config.toml
n_layer = 13
d_model = 448
n_head = 7
n_kv_head = 1
head_dim = 64
d_mlp = 1344
vocab_size = 8468
activation = "swiglu"
norm = "rmsnorm"
norm_place = "pre"
norm_eps = 1e-06
positions = "rope"
rope_base = 10000.0
rope_fraction = 1.0
qk_norm = true
attn_scale = 0.125
bias = "none"
tie_embeddings = false
parallel_block = false
init = "orth"
init_std_qkv = 0.0214
init_std_o = 0.00419
init_std_up = 0.0214
init_std_down = 0.00419
optimizer = "adam_variant"
lr = 0.00117
lr_mult_up = 0.888
beta1 = 0.95
beta2 = 0.95
lr_head = 0.00689
grad_clip = 0.5
warmup_steps = 276
schedule = "wsd"
decay_fraction = 1.0
decay_shape = "linear"
final_lr_fraction = 0.02
batch_tokens = 131072
seq_len = 2048
doc_mask = true
train_tokens = 443600000
steps = 3385
dataset = "wikipedia_en"
MLP neurons of a small language model. Each row is named by its layer, matrix (down: output weights) and neuron, and shows model dimensions 16-143. Each number is 128 + 32 x the weight over its row's rms, rounded and kept within 0 to 255. Numbers have three digits each. A neuron's up and down rows have the sign that makes its largest values positive.
A block is one neuron, or neurons of one layer that tend to fire together. Before each block is what it responds to, as a language model described it from the Wikipedia text at the highest values.

Description: Year final digits. Final digit of four-digit years split as a three-digit prefix plus one digit, e.g. 183|6, 194|5, 202|1, in histories and tables; rarely County.
L2.down369:137108117174147133116140135126057061135094140110135194138129155117143118085128090104158085088144160182130150127161039143095115110117128139184139151129131103080152119179164123132169154064135087130133085147193196181098157110159147182128154085118120126103124116096138188124149147144152135063125103153085161114078145176139134108072148181159047087151131106098104118117127103089083094112123
L2.down429:162132116153074174126123104139099126097076110077114087176134131069117135128161126135105076117109137089169177163075138141114158080168120191087161185149131127109094063121079169113104127134057089071126146132130165181131159139138183087133128124112159104090109094155092126133097154118128140149126121145150148151067142151174172141080067156130098104169070171127118123064127118164097080174120
L2.down596:099104087146114142126219158190103093108157116127103072146172151144101135161155109074112155112145151111109191162199119117145109175125139121142121141155073143145131137122090140149101131069063101147136134141144105146108141113124065167116146118094100158116142102103109099180185104119121103084177078103108133099157105128137077076147105098173057101214147132148157106108143158095118112117131
L2.down613:125099126129147193156066105128103083157168190103169068121132132095146103123181088078136104118165166118111121167095122094134167098097105153106112156115074121141121145179138085151184126113058091157148109149097066169145061164109129120130121135137133127186205167146111180071090191088103144064141112147131176128083185094021115169072126097142141121085068058131145073071165198186125161201150
L2.down616:106133138139098102155117160130144142183166164182148104107071135078123107119168069112100159152134136099188075123114113177131132125106110108170097109165150113144113103161102126101050145105089094130148100115165183108073108106095116161122151128101088107139206141134139095150126084114112145145163119094143103137157122142161176153140148126143111105060082156151078192149122136106181160110122
L2.down635:118159136164108112100161152109089180186070126131168092100167119170136099150152142110116103093219137139134107139119091113153192048140179118157161149105213121180116053098130130133149159120164156135105170164091182151150144129150086134092142104149157124095117094125059127115120112110142177098116150092234097163138132130133173096139082145138147147133085161160120135132112194155149114112141
L2.down663:117146117200128187131107142127112144169115159182094143115105090225136119186092176114127114058078175134130147089141130141115177179160066148186158175103194091131134063137109130098185103158136131188123115172061156156103091195141138075139201132099029121086148137112112153109162123112109146180177110133110132136074112178117108140137121107161137106111170134142147065144149167155122117166157
L2.down712:053109119214192192092080169086086102101105096154109170082124124118068145160142081119111131188126155114143134166135144167127068166073156142096156091180151174103187091149120116129124112171148124089131130110146073131110122175147068121148106083116104201118108104064130125151145122183142153158175111140200124150140179122119151158138179136130098160113122234104130177123091136113127146129112
L2.down735:106135149102128079134114076139101123079065057140187179131115122091128166143102165091093098118171166159130131095084157169173075092140161152076149122130164161124117144129151131110053109131186129141125175121126138153128119144144126143145184130159133119138132133081107086130115097183181064151150098118050117133174140200101158122127128117144086083183106105094170112181126162111133186167150
L2.down812:147083090091103162165086112106197147124136087136154150122163104123130127109122091092145114115086116101102128116114104176057139129143108171136138150155102174144137128128102127187153135093136133126129144091160136089136166212070154174153128127119128209146143078131125150217123086148133149186106136148086098125150124086145117142100143118132148155204068133158108228117110151156081140121126
L2.down1152:125110134082151177075088176095051086157148158135106133114091134146129103151084157130125129095092141129127139085141124096054141098110067175124096113108126116128197163098104155158178166123083110118141127110147155158167132168159125084115134164164106120114103110117135195126152138112086166068130075098100146102116168163075075130118109146155109148151103094169174111138141180123143088125139
L2.down1156:119135106127131093084085194061118112164112169180118114105121121104108127184134062127153133123168158124124134144165160147126147142113069132097122126093112107070107152148128074129152104059072081127151069096122152145145122144057106098152176120103155182099117129135093138186137101101101129156158190122115177160063138168125143138136124119157011129148142142134076116132112107126082126143186
L2.down1160:139133114161094129056135172166106151146161164201130117136086201128118119147122130143104129128148129102116035163140137131111162126124115213116137122150093074108089118165129110128144118081048119113084138135148114104152103127058122174072129130095125077146130132149165133174103166125134064081075142146163095099141129116136132161147130068111123187173099118145147087145103078133139151101124
L2.down1217:086154114247100058101082176115127138127103105133180100063135149091159161085154141170117157159134138157132143140086149133139084088116158089150130077122114149103193118133147162126123135136129118126198096133099109080089134123080147224073132099137172124116106141135157120100086159111127149139141155144180111165145084141132145073192177128126090131119164167155129178086078191091185124122135
L2.down1307:039101098156100147079145154139146148205130140093144157142180134142097162103127089073142129187110126126108103136164193143098146187149139132098119090130147132090156087144160188039144090125125066196157145102130105178128147143137090123160123111151117140076125122191138139126064106122121158057132072127108185161166090169101195099055156191164135196135167118134131104156121124177099115157132
L2.down1311:084132107146163108076121100143153119127113114161126154112150121123103080096105088097100125131155119120162165117111099122146101084138136174157144141059156124076122118145101112153122152094058099134097096104166164120100080125157106197140178144142096156141077128188142121165125077101112104127101084162192190138115092137143179113129116170071104134073166126159145181127164116112172111213079

Description: Final year digit. The last digit of a four-digit year split after its first three digits (198|9, 201|5), across dates, tables and ranges; weakly created or made after was.
L3.down602:146116120129099149129139068118152139187108130139150152154093125179154098123141082145150146106100090134133060102115100140131109126145097143151091132114137141143090154109129066147102195141103131121117147128145140146080110166130172112083090186117121143159185114138165076132173137093098142117093159128052048134195117100105071154173098158137103172059118167125096086116118126177119162148167

Description: Onset and creation words. Verbs and nouns of beginning, creating or changing state in narrative text, such as starts, formed, became, beginning, released, founding.
L2.down179:115123099129175138173163122145101079073131182127150175124193055157044169134114196105110125088109149068145145162152139136132090128169144102116159132113085136149153047165107137144122168087124188085147091136103134131094150152096142127181137142097119097089131107154123213144119173095100136113113206162045186137169114146086144138095121163135158137118155133104152163149107219094082122116117
L2.down236:169172110130143129206095122114190127094173176109174114119167061174137159160072109078183120116104138170139151194128177158210145127098143200115157134170078125125132165119101140154092085121137130112104117135139143093105103070098125127081126142119152181160081129143097130145141141159098082119164127114178134104120127104066191102125152129117137187059090186130143039077119190108105139167077
L2.down252:102145120141128073163191157117117101057098172143135189114116124115165135108086118143172135178103137144153171127170116135070148151093153106089146092126112138167158177084084112134157099080114167146102071117079114133220086185125156135092101154155110156181132124067150110096113194114174146109157122122101170110140156128129162132156155129156132186126127113112108089128121140123150099083088
L2.down260:125130122133176120117153167141116092184180115069113161110120160091134151073117081107115136101111118132104150120115138144103155118115164125139167194119140172101142153155078138100119127118137115126123080169139195153103104085048164105152115169171122102135098115183079146143086197149159104178132149149172162101101152174103133078170107112133134127118152119137147121115102113180138121084062
L2.down288:065132151177144125133176133112121147114122175061160155127165124087079107160101114115098164080131118144111123160128086115169155149146113152134152159109082124122123115095099171146221193115140101204127165117107176156138122151088145138125115177118047091097095109094165134142185137129145143079145159135162178152095125142064156169109129130115075106132136106052145108163158171096106200154129
L2.down498:124104095122134170141132154127126133194103153123161129127146125135149149128145180148139138143182087129066155077118169067096051126157120128135137148187113128073164131137104139159114121117117142109131125102105093113079107122116158122059108127096131108142160105117114135117200097169100088107161121128090095103098078136102116166109166097094077171123123137126207137143090145188187162165132
L2.down500:137106137124088111151148131135098154104162173080126142159095150073133120151108113082119105054118145135130158093143102095083114143082126185160099143108144112089132101114177139146155105101091184136102145109138182158137120111038115151131133115071065121126097076040127134141172121119149133166129121150139119108121110118099118124131126123125121100125122189141176067081090127069123134077145
L2.down516:151144104180111153134132162085112099099165129041097133139113079132109097132126054113158155146106119069145133156152135116117111197129094106146125171100159168076151130132086149106105118183130162129149128126174162157113125100107130108098114111062176115136099148130076154081134115103126162128126164162127171128115117123132134118165111107106113119133151182121146159147146120170107157084114
L2.down564:110112112154119169181115091089153134169168124114111116106068108100125144176126085105140152100132082103142123185190103107123089074106131141107134116129164162090096083136095208117089142181139180130080158116155097130101146106059098136137093126144126135139059102022140150122142146126162163124162109147092157112185122096154140165152110161145107104126157129067143208143105160135142162157170
L2.down838:127163084193164146170168140136175053136128152056154149153155111107066127128128148057151123093139137153093128160113140101168102151154147157201138135155125083090137105113160113193157105152100181132109154159165151110122127121094110167086123133091107112181131127134130089096134152093161148176173146144095154115085073099112117105173167131076082162077184152107165083118110123072183085081092
L2.down876:147147162155095155134141134156164124118114071080163147182127086118079162139122126158110118102134117110170172145121132075132073092148131139143100148172109113138082142118097119106125133114118145143117135094093134166074093104159105178092159107092109123180121084136110119132137120090117187151156174117188147128086089153116130192164115162144198139072194135140091084155158133190102125091163
L2.down899:133150106111112160105117126133182091196110114075122130191153126139077126122124085110100120126112116131078141144069132160120122169177093124100165178096119128038128094099104090090156144155119160088178175121169132177106103121142146156177156116087132147106108100172136094116167126097165128125108153143099144110159139140117106105174139115169114142113101170124177083082086110093104094131104
L2.down929:118133158170139140110098196082172130189120140070177140093130133109086138168146143139136124073126170131098146103111060134148078101179131181128161122093082122070123083059143079107145135107162161107162130109098095127142084098063140154168160106142136126082129105055107173172164155190106127059142086131194103107105134124157190173190126109128121118139158097134171116167141153155126037135149
L2.down933:079123096153152164121125129150176149158138087143099124104129135118147137158116170106163160181096067176157236125175198120143160127177143155070096159152130117153169151116204126099133134143164125146144073164129142092127150199225105134125126114143074140125147126173169133165120141095118184110086102148100077124119105184173136165129129184141119113136169143105143139149121045145112097114150
L2.down1005:083176137112132137205129131151097112079094132062169094143119101132138125172100162082095115082127155075138123103110105098134166143125115124108164127113101133181062084165145163127157122132140169123122173117145121079146077051153151133075114121154152181180178151154166147102066161151185131138150093153196100158159172145150119090147111111176138164083110090139070155121101150128156149135115
L2.down1080:118127111151129115142094152125167141113153127106180190143136115160126149101056115133153162152201117109176134125135137116156075128161152174117229188140129140094149094137090129099153119181082154122103170092112130139066080143171203170128130093184057121093082094084079135166098140113128138176142126166141136088097160133135130157094180134115110071098121100137112072098131123198147080179099

Description: Colons in times and durations. Colons inside clock times and durations such as track lengths (3:28, 57:22) and game clocks, plus colons after titles, labels or speech verbs.
L4.down66:119105112152053213140114148105154100133128069076148111138110143147094135107076101088118136149081093117178066101091064143070170132140125130117108191141136133070103151169117103149159089138083100113119105136197040178116105114190158126197129133104114087143126098131166142135096102179100145139106147145106123159106158122068100043136123101103091134120068143098101129084097185134130126153082
L4.down140:087125073118108184165175166153104137149134105177099108104066130160092079141128133090097097039126197101123105111106074147137143140101089143120117159113077059170121169059142106066118143071147166118113102153150099146075237168058122131111217132123098168130140197103100096160122077102147145152138114137095152137116115167166107151088118122152077095058073137125100152139102107168099121128168
L4.down712:139140135229129158150199106137141077137037076245104080113188161141129144118135130149154172132141064150138163136126094094141106130089144116099120055181125089132108171117138140102106124155152069142140114163104106149116110158144104170089093106140117094048136196146101138110051109111126118142130138149137115122160125159154160169116145173123175103142111117114150109176073146147146208076136
L4.down1028:140111116195086138113038112072105148093048132102148130161075136145141171071083147098108171123138092136066172127110116174098082092114158089097133151106083100136137097137123159119150088145174131184108150098114069109138160106150110160109134153123162165195158155071194138093143167141101141091148152097114093232129147166076124111129150091132112137121153092150131125136067146146072124107154

Description: Inception and main verbs. Past-tense main verbs right after a subject name or pronoun, mostly beginnings of careers or projects: began, started, had, came.
L4.down839:140132107166106115095150140173184137143131097079134126088110151145116095124095115109142137118086123117112167164162151064144168197091131146175175070158166073089142137127154174115127136144100088186066159154113152141103150175093131111146104083122091109089220125132143131091109147153129103091139093153173168138192109117102191107141106107137186127043130144166166097125186123152117078151035
L4.down847:164124127123090128170179177157110131155169085069129116145131153155112128203147148154122103149147119077101166099177118122112138136100105114106141140061102043118121122126142170138134087097101150197128117165126127122164149095073109082164129124145113148131128109147167130113113060198162141086091053165129089118084103096082098090161105126156162084118110140187153084118154119108094085109092
L4.down1086:108062081129163139110131143163130166148089114156096090184116120129163096156131162119115124104141114124106063123119062161112168086197155114101100142083186101097125085169157155099145209111101128080076149133089145116081167155163127183131131110093149145127155151125065093150118088097117118121100086138132185155150151107153081106142110100090143119106127102136158095126181151055152091167122
L4.down1276:177046097111143135118143102087063112150084193040091106087186095145094076115133143063105104092151117113114131138119143119121119082100110124096153051112082074132133103148147091175147058109128077091109106171144165133104110095098136173105148133121189093157130073083148100163155111147129084103121078084088095124096086101139129116146156155155119109120104197132118103137130175091182129124072

Description: Colons, hyphens, possessive pronouns. Mostly colons inside track durations in song lists (3:55, 4:22), plus hyphens in compounds and possessive or object pronouns such as his, her, him.
L2.down75:159091154105064132068133164137129151110102091100157140178177094110141153170165116105148142125170173240123157117147144144100076146168111176123094112193182142077119157144164191148147137100079094086162179120188075112142130101150076150124201111144099165142140112136132097118105097119073093121172055136091136102071087158139145115054120159094115125135126144113134070205091127147085091130149
L2.down166:145171151141105077093135214117119115105168061188133155160097093177154170144111155080200066085138146092172137183157090100093108138149135170097162098166120134149171163133121118152138119130116122135148119154138103113088129100092140118077183141135059127192099124077111151135150117139096117121117172110180131120124044122103113095096157156157077139111090143128192120169145168109132141095083
L2.down213:185157156130099107155099110118149126096112048130096140107115188157194120057125129114114113116117096109050155171159141136101063123115108067146080177084184159130139138126081113156151166144091127145131165182148144116146115056171168097118148115093127111164118146168137073101076108128126143144160154105119077056069141120126140151159089162118146150170120124194143098115160226175084119077118
L2.down255:141079166137145160147120125138127091124062145238149198110143109107161091073139164141145157175095072125108164221092096155103084084089147164150122049127127108117080174107151103106111098118172104156121122126100120139126108168194125105148144095175151163077120144113160113071124130197114114162106124161130170152118161134208129048138140064161117108116112093112171075142107123106143128156159
L2.down298:100116151162151154107127049128201152131086178060112167123194160139108156098147094154095139164101081111134164191170173143156086083100184117121100117084099112122144154175101141150090202097163119208085183133109122134124124129124162097136105146127110175045133108110089112162124103140116122133124087181161171135113150119061103149108153145116111153132164117117171162112071176163130163141147
L2.down451:154142120124125143105116138137110129139100142142086069175134128162170110173171107161113110155152183096141081127083151117127066154106079118070088127144070105103115148088113161105148137072153068141114132077137142104139094155100158110132123140147089188079161077172153106092095104110159122113125135158096122182089151144160171133120138123175097077127141088145169157191151132174162156165152
L2.down481:134139123149082159140126083118160103119153144136124143151063180124126133165085110100192154129072144123083187146102209136215144194186134123123101125140093104141200088161099146157139156151144135149104085120087189165107137018099147123152134149177119059176139132105105159100135158157139146077117172124158113124143203106118077140133102119170110105161136141139153052110075125144076133105133
L2.down587:112130157149120100135051179133169137106105124164173129128096186211159132086127152152086117071056140095085095161086127129139078147128092106160161131119129112059091126168140099093109228120120158141180165161122162123134111105112193156090124103137120081141100171159129138133111109100106133176171086073097164143130139082135158087147152162105134104125109075161186083129137138150100103071159
L2.down894:097150139113152125118156150109116142137057140174139155105145191092124107116113128092154138132074058099166123180144126123096100062074165142138153072150102093151114174148145120092153149113136109171070100118124138141135107171120105182107103137176174156118117109199104096097131119182128124152145125168200136125124131115150101120091108178136160100128092101178160159132105090133109149125123
L2.down901:193160151034133186117136151063129109116109176101105174147159132127112100201131112144103126105109108118153117097076144106097122121165125104102098127119161104129077151150100128167135098110173088162153169135146158068125105168199101142116137115146160124146141123159166131083159102094190134152131080116121136148127120124145176123116101165183101139191121106057174201151142104110098108164125
L2.down909:145136144133141076144121178039151156149142114072157165119119132097168137112128110129153098166107158090100193166064141137065131097088160178136192109158125170140135189091061096101165155086167096126169096040131113098158078138144109102145170137114159151174125141124129050144146125144114088126170130102098112121098080093116106097132123155123070160150097093141220132181140154154115129102145
L2.down1004:132130131121176114126055075191123107093132074106115112134111137169142126171181153130129139125109160166160174171063173134056109171069174116163113181096169122153137159111076142071098120119133107133142129116077073159135118154146150155120122051102083120077132135184138117169107094125184114132147132104075115141121168084107139146092164131099153070112099147132161070133141142095117157098093
L2.down1046:137124122187107137156129187116168047135071132155182140150181113103147123135131133118110174118058096100154152193121119130099115069139127150150138043134124121118121092115089120123137110140167119161143092126118147150171122115130063129110089104201111145078118143147107125135167162203138105072125112127115179131158101195141120114107118120135098113135129091130180083163082137133139177163192
L2.down1265:169112070087205151111103234151110145095119165116127157173036117136135118102130154152144153108074160119140127094101089129107128134149071142155076073133138128106117120064142158134158124191190157112147144175109188132132117101162139109111082161138178176111109113112172135122157184169119128172102164135098073169129116166098101077134134164123122069165139149069117106061138154172161085082087
L2.down1291:118126111100127182038128175109162158131142115118143073082088151136144109155052192129156091130156111115130118104099084154172159142106099096144098143158131149096167119064153128142097152119160127133127146093159127137114089116113135157137182112107127103172141166139111155097170131114083164089164061145113121140122195140156118103151101100124177141185145194078106151142110088130110089068084
L2.down1329:121197095215135105149094153111123180091096098126142144098101114201132159122190131166106071128116134102139133150058100090191113182175140156132125124140120157142123197113144149159087129122147144089131132146073149098127093073118161151179070123134154134215175152154106159070126135171158110142147098139163168191095127126167093139146103142155173096141134157122210139148117143099112133094131

Description: Modal verbs after subjects. Modal or auxiliary verbs in the predicate slot just after a subject, mostly narrative-history "would" ("He would go on to win"), plus may, will, shall and "to".
L3.down804:138119166229135129138122149149146082101121130094144120176131115114155076167109142148159120140110145110078077116119141127081108078164139103097166126111118066122187087155140130132133112152124193126156197168162112115124113157107110135138193146110096162121132162124158177113142167146118078202086079087065115103084150120105156112173187154104113083144159157121157092101164116136125194118177

Description: Auxiliaries and word-initial fragments. Mostly auxiliaries after a subject, such as they do (not), did, can, plus "which"; also split word starts like do(ctrinaire), met(er), st(eals).
L4.down600:189141120178118156070126133073176068113117199087172102137088096175060093137157081122088184159137127127156099133117169090194105123104142103157132103115114096146108116182137103115114150120157088142114130151097156116088087155114117081148144141141134107094149146150128160161099139154085148112124175144108138162101073121097186135164145124145117095138153135110159086075120080096069117115178
L4.down654:119089086165134128104129136144117159130141085078140120153068105083148153085067173173140175134086094148067156119097145132137151076145169083081135138046094142167115126104133091131124135130150145127088147171108110127150117102129077167172115169134088072074120103187185138101166139197105102166063090125185101122101145111136162117168144110142165057166118143101111066073088085127094111135133
L4.down732:139148144108081134137095113051193092107146167072143144118158168113110133088110117141185119149065093126086130092115109052153122110144111143101122163198120093078116068132154136144092111135111132087140166156164164154125134135130088096174157162158099086134174120120158118151138140104123125124099202085049130104112167193156129114196175098104191125139111143126104102046085096130144153133110
L4.down788:132164223112112110121106199147183132121084137085108100174126105106044102174121205092149089124103136172138126147177145094158107102151142231123101115152156108147178125168174176110161104127151173100118143136165128128124135168133178113100102155178139154148146065125072149148131083169093134114134106121074091098112139127067103103144118130117177126076189103129107161105101117167127130159177

Description: Beginning and creation words. Verbs and nouns of starting, founding or forming, such as begins, opened, set up, formation, starting, mostly in Wikipedia history or description passages before in, with or up.
L3.down842:139118144135075160140133130124155151154170083081144187155112120108142055065090117139095153119139120114085135199166101107104062168127172110106121131179150138153110094139115160119115189131126171178095125107190171140067090128067096141110160168099095127085154066133116111121153121163107157165114130140164121136126087144150118152175201108124137124102133177179118184138116069140132047154173

Description: Quantifiers, negation, modals. Function words that set scope or modality before a noun or verb: quantifiers (any, every, some, one), negators (not, no, n't), modals (can, may, might, would).
L2.down226:177117106100127137138103134065090146145113113094126112161111111126175038184172144102058143104106139133165069103128076138149125102135122094160103174116097113167089126130094104152124138095101153124159082073076128082128113094116122124144125113070130151069113192099102137156111104165127104185143160141139114169152099063113095166122074145122134149130112144140166112078156171150123038195117
L2.down244:077153112084152169112159107157083066083154109138155125109142123110137095096178083113098132088095114120154129124145132084131169107143105151120136113095159168144094104145127151119174074195143131108114084191120089162064153184144187140176140153153104124113113127161086123160118115074143135125122172123118167116152153119089138170125067103135128105115111116083147099070096114138154127137134
L2.down325:173175119169125134078084117130061125110104166148137093137185077120116086080126136163158163075094089157089066099127172106115091124152152080180140109071114129105154107101137166145147133074129192129068154178076146131153141161130105151172107151154132108108064108186077142118130130115126112120099150139179159067089138150112131146108082138119155157123151149118142076139126127115098131105150
L2.down391:131138124150108113132154122092104129165110142192095122147121114159128147088111108131137129119101111109133103116124121115169122115113109145136112105152183113139151125108130082128101096095144164129057140118101031162077103129118132150129105120144116138128128124126134080136093132137116131163124150113136113131121143125147209085150118105199151095161158100079125105127130101137136109137180
L2.down444:172184162136164118098109139103144140158152108130121105212138070095158094195031157124126121119140105140134173066120153103111106099149119118182144112102162096083111122160200180096190118139074129161131153168158127133161122111139099141117098117161076120148170127160186194119163149156140117100066117155114119117139064083091145132151161098163126112115208189137140098098073067166160121112119
L2.down448:076050141124160102127087168143082186105184116220141149126175088122168146142132119164128136121116064085149200160156147105125105149092126167162113155116131116060140175074140120125114150078095090099158128103138111135062145137112068133104114167169106062140108065133119127139149126161093116114166183125119095096101128113184165185170095176128144096089128157148113200135154130067116121111137
L2.down540:116120086160095157104109073133119113145128181080147112127155147147131183101153147111128108117125069126128070129116116106129104095120159091166106123019115130108104117146118176125117165213073140149117073167131149139135104104125188121142138099113168085089115134160125170121118157200141109123118139118138135114103048134116159144124170153079113092118131113179164078091140116131169069169111
L2.down627:075108082203199134154127075062120148147108162122103138139090097113092067178085166134148131127106099143165074073148106092099118143065150092148117062153167144120140101099140197135171130092119126176097139110146155078141096106101131172154135105121149107123127097145082146119132071100079094096148119133158103132107115168149094108092065112141125129162098184140072204090146146109148098104170
L2.down710:153137183223164113101105153119175143121149147101152149184110065108115079145046139162148146129119144145092183082129192133075088118115164101117140123089151058067163112152148135043150133142098166166147114139145139132163132133089066118159124107125067089091173063134208212141136157143140118148110112162124152092066107108061148151134178139159141066143211152115112100101099051116169130078153
L2.down953:107143131117170077123152158107129075081191152098153114131109149150182095155108173100134086145130129095094159101108132139122101051170167133142139223166092157127096149166117050073085131154158142109098225130127147131103129155172135091112129153118170092140097161125137108142110110148159158136173139074146071157096209129139169085135134133180178140151139167120070149150128104182170102130074
L2.down1003:133143164099118169072058107096141134109174155182147128151119114197139116155065096142163146049073094146171098157095091086115130109114121083115128094117170123106104129156157137113125082135113129163114101139089143084160164187088173092132143167134075110099116168137170101134127111149087111098182164092153201144109097159136147101134146176146117127130160138108126036177157132136109155188159
L2.down1024:102166073142188099128193112166100133097166172123128093145109173141142169162125134129124198140144154174130140093183104122072146110126137162121129215131145144150122131161182153182125158104146164139095075137121106108149160099132105101108111085136090161125115150116094208084192162108050107081100138105149202139095098161150157168138143112150153114148213136149140083089173060186148140144088
L2.down1066:191164149115108161122137124077140115085105182202110111104156099129183121108151166116165098159091105099106174111067126214047187204136095128156178104188134158131158136158201156142159106102103151195138169134088198158121116117117119137117130164146064086090146115129160080152118138121174119176144128152147115139118118117077071116137139125113109146155143118118107115162133097177146137093184
L2.down1166:154078123109161093133179052117127116164177166033115054190193118146136127119093117119109184150160175137127162132129126154189145142181111108120139149098106190144126137134160137137124184114093152110155128152097108035140152153125125143121144160113092186121120104184132132145133165122140149108145119140106146109124170151075119093123120117139162120105188109129114141074117102109158101111101
L2.down1173:169127107069129126068146069127092148085152189135111123136153128116142088147067146153147128156074139122096147121109126113192161127117102105116092141144081111149094102093153121124120117147087125141118189102172093115071165155146156129093167122149149098118122167111125168136094140148115138168100151130184125085160118122109123180170149107161142075126173170097117123080142128128154132093128
L2.down1232:148096145177133164136115115109177080127161142046159148125085154088173130083107128104137111199126195123119085090119160098123108109103117130105090122154091106101080155107163204094119121187103164082118174126188149176127212124161087143162072129154084126099147104070124134117146151142124190105139093098082073097143102114130162167154183113127130083104154125172134135146123037132147132123126

Description: Possessive pronouns, word starts. Fires on possessive pronouns and determiners (his, her, my, The) mid-phrase, and on first pieces of split words (ch-amber, my-stery, Mon-roe, Her-rera).
L3.down765:108191105113148071103096123154140137118124091173085129117082166125125140139097101094127180159095102077162155149125125113108142093119152111149111138155147080134121107096150146131131140088119093107156183155182073152099157141103093161140110088129122055121149133137102120156130050117086194166130131095068091151102126100155170088143182151115137133156104109160151113132162136101107147199149

Description: Year final digit. The last digit of four-digit years (after pieces like 195, 201) in dates, lifespans, and lists, e.g. 1918, 2008, 1957.
L4.down227:138099151223125095147130136115151090093098079067157076155116120136151133147115137073115094149105074098153129126141104133141059181121088097127084141154076080114144073121123132201112077144098091111168095104126170141099120084155094172154161141117159135202132080155130141178100149130128134162127130103152116115138098116120109088073113192127163097165130124097127062138160117082109104153126
L4.down304:159117167115097113134176189106089119118128105064120152132074090150140096077153141104119170089094138116138122136144083147051090174117062124143074140145165099119070081104132155098105096169127124136152064136163101107134104153191115097086123120160118153091104155096159103120169091130120176105166077176104068085098173133145111098154113169091143173134112105136121149154159128099167135168157
L4.down459:160150110111165107118134115109143130101142133154103162111111131115191110133126108133047175126140141165128124137118132136098135086141106157116138097156118134189107121133171138097137150170138187132142125075142134128111127090131110126113089153103142139150134152125160125102173221127084114108124183115067138174155117204096100131130101183127117118157107166141161162143111180076153097117204
L4.down926:097109165152111167081180108078157068137138125071099176116123138115090121196170134094130104143109104134106122131111146089125149140145172094085126164143115129120099104153131147102082125113103142140092205144189135148130098098104140153111105196126152129157186116155164093099082135168206143164126106127149107123151188129150163147071185162083183135090177141147162101159119169094136157174096